From a checkpoint of a small transformer trained on Wikipedia: width 896, 903M tokens.
MLP neurons of a small language model. Each row is named by its layer, matrix (gate and up: input weights) and neuron, and shows model dimensions 368-463. Each number is 200 + 20 x the weight over its row's rms, rounded and kept within 0 to 999. A neuron's up and down rows have the sign that makes its largest values positive.
After each neuron's rows, "fires in" lists the words (lower case) most often at its 100 highest values on Wikipedia text that the model never trained on; "fires on" lists the tokens most often at its 100 highest values on Wikipedia text that the model never trained on.

L4.gate1978,189,191,226,198,201,216,160,213,215,189,204,223,183,254,211,224,189,181,221,229,245,172,180,189,191,156,197,182,194,203,209,186,203,210,208,207,193,213,182,204,163,228,190,186,183,212,218,242,171,191,194,217,187,202,204,192,213,205,199,185,232,215,223,258,175,222,185,206,188,174,201,231,195,198,193,180,197,207,180,204,165,176,187,197,188,180,176,214,154,231,214,218,204,169,185,202
L4.up1978,231,195,219,205,167,182,190,185,198,180,203,201,210,173,197,231,204,211,186,223,175,225,172,199,212,190,177,176,197,193,224,197,206,202,171,199,183,168,184,220,162,228,201,188,221,190,205,200,233,192,228,204,198,204,203,186,216,154,181,215,196,208,199,223,194,203,182,199,192,177,229,184,212,158,195,181,178,218,195,192,196,187,203,199,189,203,177,168,199,214,201,197,222,192,199,178
fires in: "was", "were", "as", "being", "are", "is"
fires on: " was", " were", " as", " being", " are", " is"

L5.gate1449,198,227,217,214,196,187,186,238,209,223,177,210,167,195,204,208,170,225,189,207,192,187,197,198,191,218,209,168,172,179,149,212,227,214,200,169,190,189,197,247,185,195,195,197,185,201,218,212,202,190,231,252,207,186,236,201,214,192,221,188,231,155,189,245,187,244,187,236,184,201,215,191,198,195,167,209,201,254,174,210,193,181,234,188,189,191,230,197,233,192,187,225,193,229,210,199
L5.up1449,176,186,192,204,216,213,205,202,203,198,196,181,173,231,195,210,210,211,206,214,212,216,185,201,210,215,191,187,180,164,190,196,217,176,158,197,193,159,179,194,209,169,201,212,164,191,231,224,229,202,223,209,214,211,211,198,206,210,230,195,177,185,153,196,201,210,214,215,207,182,213,155,187,209,165,214,215,225,182,225,203,218,202,179,182,225,176,215,229,200,210,229,204,195,181,206
fires in: "to", "had", "with", "has", "in"
fires on: " to", " had", " with", " has", " in"

L4.gate11,254,239,212,217,172,191,222,168,170,213,199,196,219,239,230,198,235,217,212,206,189,191,172,199,206,186,221,219,196,205,178,222,206,237,207,231,202,191,201,209,183,173,220,145,231,261,184,218,168,203,176,180,197,243,188,199,191,218,214,214,210,226,201,191,196,182,201,230,197,213,235,197,196,208,182,202,207,234,212,218,197,218,221,185,187,224,196,183,194,191,200,147,214,178,191,214
L4.up11,216,211,211,183,202,188,208,188,194,225,181,225,160,207,203,180,206,173,183,187,184,155,241,156,227,193,190,222,210,200,161,212,235,213,210,183,222,211,212,211,200,218,229,202,204,179,214,213,195,222,226,201,243,212,166,188,197,171,242,163,190,222,192,213,167,182,195,188,188,248,227,191,194,227,173,201,207,182,209,216,207,176,204,199,194,210,203,164,173,180,183,179,192,217,228,220
fires in: "west", "north", "northern", "south", "southern", "northwest"
fires on: " North", " West", " Northern", " South", " Southern", "West"

L4.gate374,199,211,188,192,155,173,181,200,195,197,212,193,222,217,177,242,252,215,193,236,194,198,194,225,213,200,209,169,207,195,234,220,176,211,186,212,169,213,217,169,183,198,217,169,210,202,194,195,209,178,208,159,180,163,220,186,228,180,153,216,190,217,175,210,171,188,213,217,204,214,162,211,195,175,210,240,213,176,207,189,174,224,171,188,214,192,192,162,185,194,211,168,229,205,199,220
L4.up374,175,199,186,200,210,195,191,178,233,195,227,184,196,178,196,214,207,247,197,166,218,201,206,203,187,221,193,201,167,165,218,170,205,225,210,225,238,169,208,199,181,196,183,184,187,208,211,176,170,194,209,192,184,190,141,231,221,221,157,197,186,193,223,181,193,204,221,218,204,202,184,197,188,214,207,194,226,186,201,215,168,171,221,185,217,159,186,196,197,174,192,217,213,215,197,183
fires in: "until", "since", "in", "upon"
fires on: " until", " in", " since", " Since", "In", " upon"

L4.gate2165,192,192,199,201,184,164,186,192,207,218,204,210,207,187,202,180,196,233,173,218,209,204,219,207,184,202,227,183,185,202,174,194,193,195,195,229,208,202,236,204,196,189,206,191,178,180,199,237,172,177,190,224,178,194,232,229,201,200,182,165,203,199,172,221,214,220,189,182,179,190,198,226,203,201,169,178,199,182,181,174,206,220,188,207,173,243,230,181,204,175,201,174,195,172,203,209
L4.up2165,164,178,215,199,205,196,187,233,193,193,171,194,208,192,211,216,201,183,177,198,193,213,224,187,170,177,201,197,201,187,195,195,249,228,198,207,165,185,195,206,222,192,239,203,225,194,190,193,215,200,169,192,182,215,166,156,188,157,200,255,243,238,195,220,231,198,192,220,182,201,234,203,157,197,211,218,209,179,202,199,203,217,225,192,217,188,216,200,224,192,164,221,211,223,169,250
fires in: "in", "of", "during", "into"
fires on: " in", " of", "ing", " into", " during"

L4.gate2361,211,226,225,200,220,165,243,223,208,191,245,184,232,203,209,201,197,187,198,168,218,177,188,228,184,201,173,198,220,197,180,209,192,185,225,198,162,222,180,179,188,202,193,194,194,222,198,184,226,166,168,205,220,189,214,207,178,206,189,184,192,186,228,182,183,194,194,209,202,203,192,210,173,215,200,211,201,200,168,203,181,238,201,204,196,242,218,217,210,203,198,172,202,182,174,199
L4.up2361,201,214,215,193,172,216,188,197,210,192,155,197,216,202,165,181,231,175,186,193,160,195,199,193,215,198,203,161,189,204,202,196,173,201,223,190,206,207,195,197,185,222,222,175,192,200,206,196,218,202,201,247,217,202,197,213,178,190,194,211,174,244,230,187,216,216,181,207,209,197,224,206,177,184,165,208,201,206,209,216,206,220,196,194,236,206,159,192,212,190,207,196,194,196,182,178
fires in: "2", "2020", "2021", "2022", "2023"
fires on: "2"

L4.gate683,204,230,202,191,184,203,241,193,180,182,226,209,224,214,219,194,231,199,202,214,215,218,221,188,182,175,202,199,245,198,190,204,194,220,178,261,190,224,187,172,177,184,219,212,202,235,228,229,181,210,221,199,181,209,217,217,225,156,218,235,187,224,198,213,216,188,218,205,208,204,138,192,181,196,192,228,205,179,187,201,225,204,197,206,196,207,199,168,178,214,214,183,220,200,188,172
L4.up683,186,149,233,187,204,168,182,184,186,225,183,220,193,222,196,236,179,233,201,227,189,182,171,181,200,185,193,180,190,180,183,209,226,218,214,206,175,210,188,199,226,202,166,214,189,170,199,217,212,199,207,229,214,185,172,217,194,243,196,223,185,206,178,205,205,207,170,205,190,187,204,206,230,228,200,237,203,187,202,225,184,193,216,211,211,203,257,197,221,166,204,193,222,232,225,219
fires in: "as", "in", "and"
fires on: " as", " in", " and"

L5.gate1296,190,176,232,185,216,195,201,227,222,233,169,206,181,210,198,172,166,220,182,242,216,214,247,149,219,240,209,205,204,173,186,186,245,212,218,198,215,227,205,220,210,221,202,246,196,194,211,209,205,193,181,199,177,219,196,203,209,226,179,203,192,194,226,232,180,204,206,202,184,207,212,226,199,221,226,189,202,207,191,237,170,184,189,176,161,210,211,217,196,148,170,220,206,220,198,190
L5.up1296,221,205,210,198,169,192,183,224,229,209,173,194,174,207,220,186,198,223,217,238,206,192,205,208,189,199,187,175,199,190,197,225,225,211,200,204,190,191,176,207,202,204,202,222,198,203,184,211,166,190,185,214,195,213,202,220,220,199,204,169,166,168,201,184,209,181,214,185,210,224,223,200,204,210,186,192,183,194,176,216,164,183,219,193,222,176,191,209,202,201,163,195,240,190,221,199
fires in: "the", "to", "in", "with"
fires on: " to", " the", " in", " with", " for", " into"

L5.gate2351,167,221,190,207,229,183,164,175,194,201,219,199,191,198,166,217,200,226,205,197,203,233,188,169,198,216,200,206,199,228,184,184,187,213,193,170,198,217,150,193,224,132,203,200,187,182,205,191,185,186,202,207,183,203,206,221,206,221,163,201,179,202,197,164,177,189,193,229,161,189,207,227,237,192,207,206,226,230,200,211,219,188,199,196,191,215,183,183,193,196,213,165,237,210,178,183
L5.up2351,203,199,199,206,178,181,184,197,205,228,184,167,215,176,211,200,186,157,205,226,155,230,164,192,183,219,219,201,174,192,215,183,181,199,214,198,175,225,176,196,185,237,172,231,222,184,226,197,200,177,173,212,180,149,224,193,220,193,214,230,201,215,210,236,216,215,211,184,228,181,186,188,182,196,198,156,228,203,153,228,162,208,197,227,242,208,239,215,204,200,189,171,219,216,208,223
fires in: "is", "are", "was", "city"
fires on: " is", " are", " was", "s", " city", "io"

L5.gate1249,211,204,182,224,239,189,198,200,179,206,169,179,195,202,172,190,217,182,220,176,195,212,199,126,196,191,201,198,190,193,200,174,196,182,201,170,207,160,191,216,234,203,178,169,191,183,209,180,226,181,163,203,166,207,211,198,198,235,192,200,204,219,187,173,201,215,171,166,202,217,179,201,222,176,193,204,197,205,186,214,214,194,176,225,202,220,186,207,190,196,163,156,191,161,203,142
L5.up1249,203,200,216,267,225,173,172,191,184,154,173,210,168,216,183,223,151,193,251,189,185,205,187,167,177,197,216,206,198,211,222,168,210,219,173,196,194,168,230,202,238,207,207,181,214,191,177,207,179,215,164,208,166,225,183,217,195,206,219,202,217,217,182,156,188,197,207,144,227,201,196,213,193,214,196,218,222,179,221,208,182,212,185,207,203,174,211,173,193,184,174,171,195,217,224,174
fires in: "he"
fires on: " he", " He", "He"

L4.gate1608,201,198,200,195,178,181,214,215,195,187,194,206,232,214,201,205,195,189,217,253,172,203,207,177,234,236,232,193,192,166,189,198,184,188,189,180,181,206,209,201,214,186,178,193,234,181,215,187,182,219,195,198,181,164,216,217,197,203,209,244,249,213,198,218,179,199,132,258,159,196,183,176,202,189,201,234,195,228,174,213,209,227,219,191,234,191,222,185,178,195,189,175,211,219,186,215
L4.up1608,192,219,213,235,207,221,198,233,188,223,180,207,224,164,233,217,203,248,173,203,191,191,202,182,185,194,216,180,174,219,241,242,238,217,188,215,215,170,164,218,174,151,200,220,199,213,193,164,186,215,207,198,199,209,191,189,210,192,189,185,168,203,188,211,190,229,238,207,208,182,225,213,218,195,221,188,201,186,219,181,180,205,185,207,175,203,214,222,210,182,185,194,220,223,240,222
fires in: "in", "with", "of", "for", "to"
fires on: " in", " with", " of", " for", " In"

L4.gate1039,204,145,203,194,192,190,190,210,202,229,205,220,172,152,201,189,185,231,183,224,189,194,202,191,206,191,214,201,177,207,187,200,213,190,199,200,204,185,188,183,188,201,246,188,199,206,197,195,195,176,154,193,162,231,223,173,184,228,197,168,230,201,195,154,193,206,228,203,213,188,206,206,192,201,216,205,191,199,197,232,191,221,176,201,225,228,198,213,199,164,186,184,207,227,212,207
L4.up1039,205,217,188,176,227,182,183,144,195,205,165,189,186,240,174,197,199,246,198,209,181,187,183,166,199,201,197,194,178,176,209,188,193,189,234,205,173,239,224,190,197,162,200,174,225,237,208,200,153,204,173,169,182,200,170,183,187,233,213,203,203,207,184,224,185,197,224,200,187,214,216,212,151,232,195,200,203,184,192,203,199,209,195,186,230,190,188,247,228,188,216,185,208,206,218,199
fires in: "to", "into", "in", "of", "whole"
fires on: " to", " into", " in", " of", " whole"

L5.gate151,232,200,168,184,162,202,200,204,216,181,208,219,207,220,203,249,201,214,217,182,223,198,164,187,224,187,218,192,224,193,165,163,175,194,193,205,172,182,208,193,177,173,211,228,199,215,163,191,185,192,207,259,181,188,184,228,208,215,199,227,141,227,184,192,215,192,188,232,201,191,159,188,203,195,186,219,189,214,191,161,219,182,208,234,227,164,204,184,200,215,196,196,167,220,225,210
L5.up151,200,181,234,209,163,162,186,227,192,199,178,160,179,185,180,233,202,215,195,176,211,195,209,186,222,206,197,187,186,205,204,190,215,203,235,197,218,194,223,191,202,213,184,163,204,205,206,188,196,193,197,248,209,194,218,198,193,207,192,228,206,201,193,204,169,216,203,169,167,205,172,206,225,183,176,209,196,208,226,213,212,208,223,197,202,196,194,227,212,216,262,163,211,215,163,223
fires in: "as", "to", "on"
fires on: " as", " to", " on", " As", " To"

L5.gate1344,163,204,221,230,211,207,214,204,213,222,230,202,188,198,182,231,154,190,189,222,189,198,223,197,205,220,188,205,159,186,167,200,197,182,210,220,204,166,228,196,187,217,228,203,173,218,234,212,203,203,222,182,176,212,188,187,221,223,182,192,171,206,191,173,225,194,191,207,230,177,199,172,234,191,208,214,234,221,184,198,145,205,190,209,202,172,160,191,221,199,197,198,200,198,210,189
L5.up1344,205,205,253,191,177,189,215,152,202,184,194,178,150,225,176,166,203,209,211,207,205,213,216,216,216,165,215,223,166,190,192,183,194,206,168,215,187,199,201,204,229,209,192,214,202,208,247,205,187,184,202,214,205,180,205,209,214,202,217,228,212,181,174,177,176,220,192,227,240,203,187,192,195,198,204,200,190,179,180,216,213,163,173,222,216,192,222,181,209,211,225,155,162,184,216,209
fires in: "as", "than", "with", "called", "induced"
fires on: " as", " than", " with", " called", "ed"

L4.gate554,241,202,195,187,189,191,208,210,182,198,207,196,240,165,215,183,205,179,193,170,201,215,182,228,164,199,231,162,167,238,222,198,166,174,166,241,199,170,205,160,190,191,238,175,191,204,196,197,199,187,189,221,176,205,218,192,221,156,206,155,186,213,222,198,177,175,186,195,215,208,208,218,215,169,174,201,197,201,219,186,222,201,220,203,194,209,196,208,200,204,218,188,204,238,204,210
L4.up554,219,188,190,164,190,197,226,260,234,194,192,186,187,186,189,203,209,206,201,177,209,175,138,196,174,228,185,187,214,191,179,223,183,211,232,187,177,228,170,218,168,188,219,213,189,209,207,183,205,206,188,210,212,183,214,214,205,198,218,174,197,200,216,208,196,210,212,184,212,197,192,220,203,180,174,200,190,186,193,202,200,195,170,193,198,224,212,207,189,205,181,204,189,229,174,155
fires in: "2024", "october", "2020", "2023", "2025"
fires on: "2", " May", " October", ","

L5.gate300,237,214,204,222,219,200,174,208,208,169,231,215,191,232,202,200,201,180,217,198,216,184,234,235,243,208,228,193,192,206,180,206,223,207,214,216,187,194,176,203,170,200,210,205,185,199,227,195,182,215,227,225,197,202,164,195,187,251,225,206,223,200,143,197,221,205,230,216,178,179,194,211,190,237,212,198,257,221,193,205,217,200,231,180,221,225,205,217,209,218,226,171,219,204,194,194
L5.up300,205,211,194,196,205,195,196,193,179,208,168,223,195,210,190,177,213,202,190,206,217,164,214,177,224,185,200,196,189,183,182,229,181,209,178,178,161,177,196,178,191,194,172,218,194,180,222,235,204,242,217,196,213,201,243,213,213,193,182,205,173,245,211,239,211,223,180,181,175,193,197,189,192,174,194,194,167,209,207,214,194,219,172,200,186,155,219,209,206,215,189,182,252,183,199,190
fires in: "and", "are", "is", "with", "about", "2"
fires on: " and", " are", " is", " with"

L5.gate915,215,217,177,212,182,216,244,186,179,213,168,206,235,176,187,172,241,189,208,219,202,171,205,232,201,208,204,187,185,187,224,213,199,214,182,232,189,200,214,194,168,194,176,199,208,200,203,213,178,186,194,198,192,176,233,168,202,221,182,211,187,204,184,187,210,198,184,181,185,209,230,218,215,215,203,218,208,215,221,219,185,171,199,193,217,209,189,186,197,189,210,174,209,211,244,209
L5.up915,193,205,208,223,212,199,221,224,233,206,188,170,191,192,194,213,239,213,152,239,186,160,206,169,205,202,213,195,186,209,180,224,189,171,178,218,190,205,197,212,203,181,237,207,229,203,222,209,199,196,161,220,227,188,211,154,196,231,202,195,183,172,158,191,202,181,210,178,207,180,199,224,195,219,195,208,219,185,217,194,208,179,185,171,190,186,197,206,195,237,192,185,219,186,212,190
fires in: "new", "different", "western", "old", "modern"
fires on: " new", " different", " modern", " Western", " old"

L5.gate833,210,209,229,210,206,204,212,207,200,213,175,206,189,192,200,212,173,224,213,174,229,208,216,200,230,221,226,198,200,202,205,221,196,175,199,191,200,204,219,224,199,178,215,183,195,185,255,198,190,186,191,232,241,179,203,200,148,207,189,186,193,199,209,203,240,181,169,238,199,187,219,218,209,178,197,205,194,201,167,222,219,194,186,187,206,204,201,184,151,208,241,202,200,204,179,150
L5.up833,212,209,231,221,219,162,198,226,226,200,185,186,217,189,211,204,196,188,210,198,202,229,238,207,213,219,208,190,176,202,213,201,187,194,206,203,172,235,224,193,178,175,230,189,180,202,227,208,223,217,207,221,197,165,216,234,216,188,221,187,186,215,203,220,201,210,211,189,220,191,186,208,241,202,208,202,176,214,179,254,193,213,173,216,201,169,204,202,214,214,207,201,242,214,214,222
fires in: "on", "in", "over"
fires on: " on", "0", " Over", " On", "On", " in"

L5.gate1829,205,186,193,252,173,200,252,191,239,191,188,204,219,236,217,208,231,248,229,179,238,200,217,217,190,243,203,233,190,211,192,229,224,198,185,188,244,197,187,192,183,175,235,172,173,196,223,231,222,218,163,192,211,172,195,193,217,212,204,161,212,205,176,204,221,194,190,193,168,211,192,192,202,178,209,207,200,205,183,205,235,235,212,173,198,185,193,213,214,210,204,182,223,192,191,180
L5.up1829,207,186,192,192,174,196,193,230,210,225,160,195,205,172,226,151,209,226,160,198,210,221,217,154,195,237,173,206,246,223,194,218,217,213,222,192,184,206,202,178,195,186,202,212,222,204,206,226,233,177,182,194,203,205,163,209,200,165,193,206,228,203,204,182,190,193,205,180,190,192,210,228,226,188,198,196,196,179,208,188,206,205,202,218,236,195,195,205,208,178,199,193,219,220,199,195
fires in: "until", "before", "since", "to", "began"
fires on: " until", " before", " to", " since", " began"

L5.gate680,195,244,179,242,209,203,146,226,203,174,220,168,204,187,168,211,217,215,203,188,211,186,170,211,239,212,214,174,215,208,207,193,218,177,224,223,197,213,193,175,224,153,192,164,189,180,187,217,223,181,215,206,181,204,221,198,215,200,205,211,222,224,194,234,216,173,217,175,214,150,186,201,188,190,184,200,208,167,213,218,208,218,204,187,183,224,210,222,229,222,209,188,195,204,186,169
L5.up680,202,233,197,172,209,221,191,212,234,202,174,174,174,219,202,184,201,189,234,206,162,214,181,200,224,176,202,166,178,212,180,219,227,218,200,175,193,178,213,206,201,200,201,182,206,163,207,202,171,232,195,177,218,192,189,212,216,204,203,196,218,222,213,238,196,192,212,209,177,206,192,202,214,235,196,193,214,200,214,230,188,190,223,195,210,230,193,219,177,171,216,193,168,190,225,214
fires in: "was", "were", "are", "is"
fires on: " was", " were", " are", " is"

L4.gate202,221,196,233,195,205,180,204,192,200,182,180,236,223,201,194,224,217,197,197,159,211,223,206,149,230,222,208,202,175,216,213,160,203,202,170,171,225,195,214,203,192,222,205,191,203,195,199,223,219,188,183,220,196,198,204,210,176,199,214,226,221,194,160,176,193,185,214,200,186,210,204,231,175,205,198,191,198,174,196,214,212,219,180,213,207,197,236,223,225,170,194,182,190,229,213,179
L4.up202,219,223,206,186,185,191,170,195,171,195,184,228,210,184,178,244,205,182,231,183,217,189,180,195,228,222,205,187,198,210,199,193,203,230,193,207,197,205,226,200,178,207,216,180,167,194,217,210,187,199,193,238,209,230,211,202,191,218,224,193,194,202,173,200,191,227,220,221,177,195,178,226,209,190,195,197,244,204,207,173,210,193,215,186,187,222,211,195,178,223,220,163,236,219,228,210
fires in: "he", "she", "heat", "heidrek"
fires on: " He", " She", "he", " she", "He", " he"

L4.gate744,213,195,192,192,164,166,189,218,196,210,163,207,193,216,232,179,223,199,199,211,221,200,187,181,230,210,203,150,182,245,219,204,224,185,217,210,199,172,192,214,156,168,235,217,203,212,197,185,192,203,184,218,210,218,205,203,213,222,217,210,220,225,201,202,213,198,252,184,184,183,142,207,200,179,158,205,206,171,177,219,216,195,212,200,151,161,221,228,215,136,216,204,209,194,186,177
L4.up744,166,224,235,203,224,220,215,195,209,210,197,220,184,212,196,201,154,225,189,198,190,179,218,176,217,200,220,190,199,177,184,169,215,216,222,193,226,214,194,213,192,195,176,258,203,181,179,227,206,207,174,205,225,178,187,216,210,178,222,194,228,175,167,186,224,222,222,221,220,203,199,196,182,215,203,165,221,167,209,198,207,165,212,196,196,224,207,194,204,188,177,216,199,195,180,213
fires in: "as"
fires on: " as", " As"

L5.gate1609,221,184,215,231,165,201,191,188,201,180,204,210,144,170,196,206,157,191,200,220,166,174,189,184,195,199,211,233,148,203,204,190,182,240,217,158,176,182,200,183,187,202,193,210,192,188,168,167,173,195,219,231,157,199,203,191,221,217,205,189,189,195,207,166,183,181,190,206,190,176,193,231,179,186,210,201,203,212,181,207,191,187,199,225,222,223,227,206,231,177,207,174,194,257,185,209
L5.up1609,185,198,196,211,194,239,211,222,218,207,205,183,226,200,181,231,183,192,222,214,175,204,174,214,222,183,198,235,168,182,197,226,223,200,209,170,178,181,200,206,198,221,237,194,207,217,203,200,211,192,194,184,188,181,220,170,206,203,228,238,195,232,212,212,205,211,168,223,202,219,217,201,174,195,214,181,224,238,196,192,218,194,197,184,215,219,211,152,180,198,213,216,187,220,194,196
fires in: "and", "to", "of", "de"
fires on: " and", " to", " of", "ra", "i", " de"

L4.gate1100,183,194,194,190,181,196,236,230,183,195,187,160,166,219,202,216,185,188,221,189,195,183,203,174,184,169,181,173,168,171,219,221,196,201,221,191,204,201,216,208,190,212,225,213,179,192,210,201,202,229,178,204,238,203,234,239,205,187,177,224,174,212,181,193,204,197,191,216,185,208,187,182,224,174,211,199,194,217,154,199,180,201,207,217,188,208,203,213,214,195,219,200,225,199,215,178
L4.up1100,205,190,167,200,191,135,212,236,195,182,205,186,224,211,209,217,192,214,155,208,196,200,207,236,182,221,193,215,222,220,230,178,232,185,208,190,190,178,191,223,222,234,215,205,233,186,240,185,200,201,188,209,247,198,173,215,175,145,207,198,214,215,214,237,188,202,214,189,183,196,167,200,206,196,181,216,205,185,202,193,199,192,177,209,206,224,194,176,240,193,220,183,206,194,185,181
fires in: "to", "and", "until", "in"
fires on: " to", " and", " until", " in", " for", " during"

L5.gate564,204,188,190,173,195,197,208,178,185,217,188,202,180,224,183,185,199,211,189,204,197,199,169,186,223,184,188,179,214,196,200,193,197,200,216,197,210,195,194,225,202,176,193,171,206,203,186,192,205,192,169,213,228,204,219,217,195,223,181,217,174,185,243,172,209,175,212,190,163,168,183,220,217,190,175,207,198,234,167,203,204,232,201,188,188,228,227,198,198,222,158,180,176,192,191,199
L5.up564,194,182,194,228,189,198,181,238,181,167,176,214,179,177,202,159,193,204,223,178,224,217,170,195,215,216,183,164,219,186,197,145,215,208,197,193,190,168,215,175,189,182,199,209,196,190,172,220,180,233,182,192,172,186,211,168,209,219,193,179,189,219,161,195,201,189,208,192,172,201,195,211,212,204,233,225,176,190,175,240,167,241,180,225,213,150,185,169,185,179,208,202,188,197,164,212
fires in: "in", "from", "over"
fires on: " In", "In", " over", " from", " Over"

L5.gate211,191,221,177,208,157,185,214,240,185,174,190,188,160,242,225,203,163,212,214,223,224,182,199,175,194,191,181,201,185,175,209,188,231,207,188,177,233,173,204,211,251,247,216,197,192,196,222,214,181,179,220,194,173,213,204,205,169,177,172,230,195,186,219,178,177,191,193,191,216,219,185,212,230,189,203,183,246,220,213,193,152,176,206,204,201,208,179,200,190,204,192,189,197,217,225,210
L5.up211,227,194,175,235,165,182,196,196,170,166,192,216,167,219,220,232,211,222,237,214,219,184,165,211,219,213,197,191,187,203,199,214,194,231,184,202,188,190,198,177,221,229,216,191,203,199,202,230,197,212,188,192,204,201,241,224,179,191,172,213,196,198,160,175,158,180,219,175,202,174,188,172,236,177,177,187,194,215,209,180,234,169,189,215,198,164,196,212,198,249,221,180,261,211,191,191
fires in: "him", "them", "it", "himself"
fires on: " him", " them", " it", " himself", " me"

L4.gate461,214,176,192,221,187,152,203,222,171,210,219,177,211,199,169,209,202,170,199,182,193,198,186,174,164,208,183,194,162,208,172,223,173,201,179,182,192,198,201,207,197,179,212,211,167,205,164,240,191,185,211,212,228,199,187,187,180,180,154,202,178,209,204,150,158,224,185,210,184,190,203,194,190,179,195,226,199,187,182,184,220,192,189,224,201,197,212,221,196,178,216,188,155,195,182,217
L4.up461,206,207,184,203,232,210,224,149,203,178,219,152,185,205,149,193,212,203,191,197,174,183,189,199,161,231,184,195,209,179,174,208,185,209,183,222,198,201,196,207,210,227,205,211,234,195,241,207,183,209,207,213,193,205,188,214,199,216,193,233,218,225,224,191,173,219,171,173,211,193,205,223,203,182,209,220,232,210,223,207,202,182,204,217,183,220,203,213,201,236,239,186,186,194,203,192
fires in: "as", "than", "of", "far"
fires on: " as", " than", " of", "as", " out", " As"

L5.gate352,184,195,170,231,213,206,239,186,173,208,196,229,201,190,163,209,221,217,191,170,222,183,216,172,175,210,200,234,182,230,203,157,235,173,173,201,217,203,200,212,193,217,203,195,240,198,233,211,210,177,176,209,184,199,192,208,185,200,216,172,222,215,180,184,194,204,196,172,232,214,221,213,188,188,171,176,178,164,242,153,207,188,187,195,188,172,189,214,206,190,150,201,175,187,193,167
L5.up352,225,213,214,215,237,210,191,188,174,166,168,241,192,203,205,228,215,147,247,187,225,170,195,159,199,192,163,183,205,194,168,228,185,217,217,194,186,177,191,185,179,203,196,196,200,181,203,207,192,164,192,199,195,226,172,171,179,161,162,191,198,201,193,178,207,232,196,172,191,176,180,172,189,173,174,189,201,188,221,166,230,190,172,193,183,211,208,176,202,228,171,175,218,205,218,154
fires in: "he", "his"
fires on: " his", " he", " He", " His", "He"

L4.gate2260,191,165,207,233,174,208,232,223,170,198,205,181,247,187,202,210,213,173,172,201,168,228,221,213,156,227,184,185,187,213,221,215,200,222,165,200,209,225,212,202,189,190,227,208,224,203,224,199,196,196,193,224,194,175,215,230,171,183,199,203,221,206,213,204,228,214,198,209,161,191,238,196,222,189,223,224,176,191,178,182,210,232,197,176,214,204,219,193,179,186,173,141,206,210,205,216
L4.up2260,175,191,215,192,183,187,219,209,212,206,216,153,217,221,209,216,154,189,194,161,191,175,211,178,164,208,242,194,160,189,191,212,214,194,199,227,181,207,181,214,216,188,196,212,183,206,241,184,213,195,185,226,215,200,202,233,198,231,207,229,191,193,198,221,210,190,198,194,182,168,212,181,193,199,199,220,183,183,167,175,183,181,226,176,220,189,193,177,194,244,229,192,234,194,206,201
fires in: "to", "of", "by", "from", "with"
fires on: " to", " of", " by", " from", " with"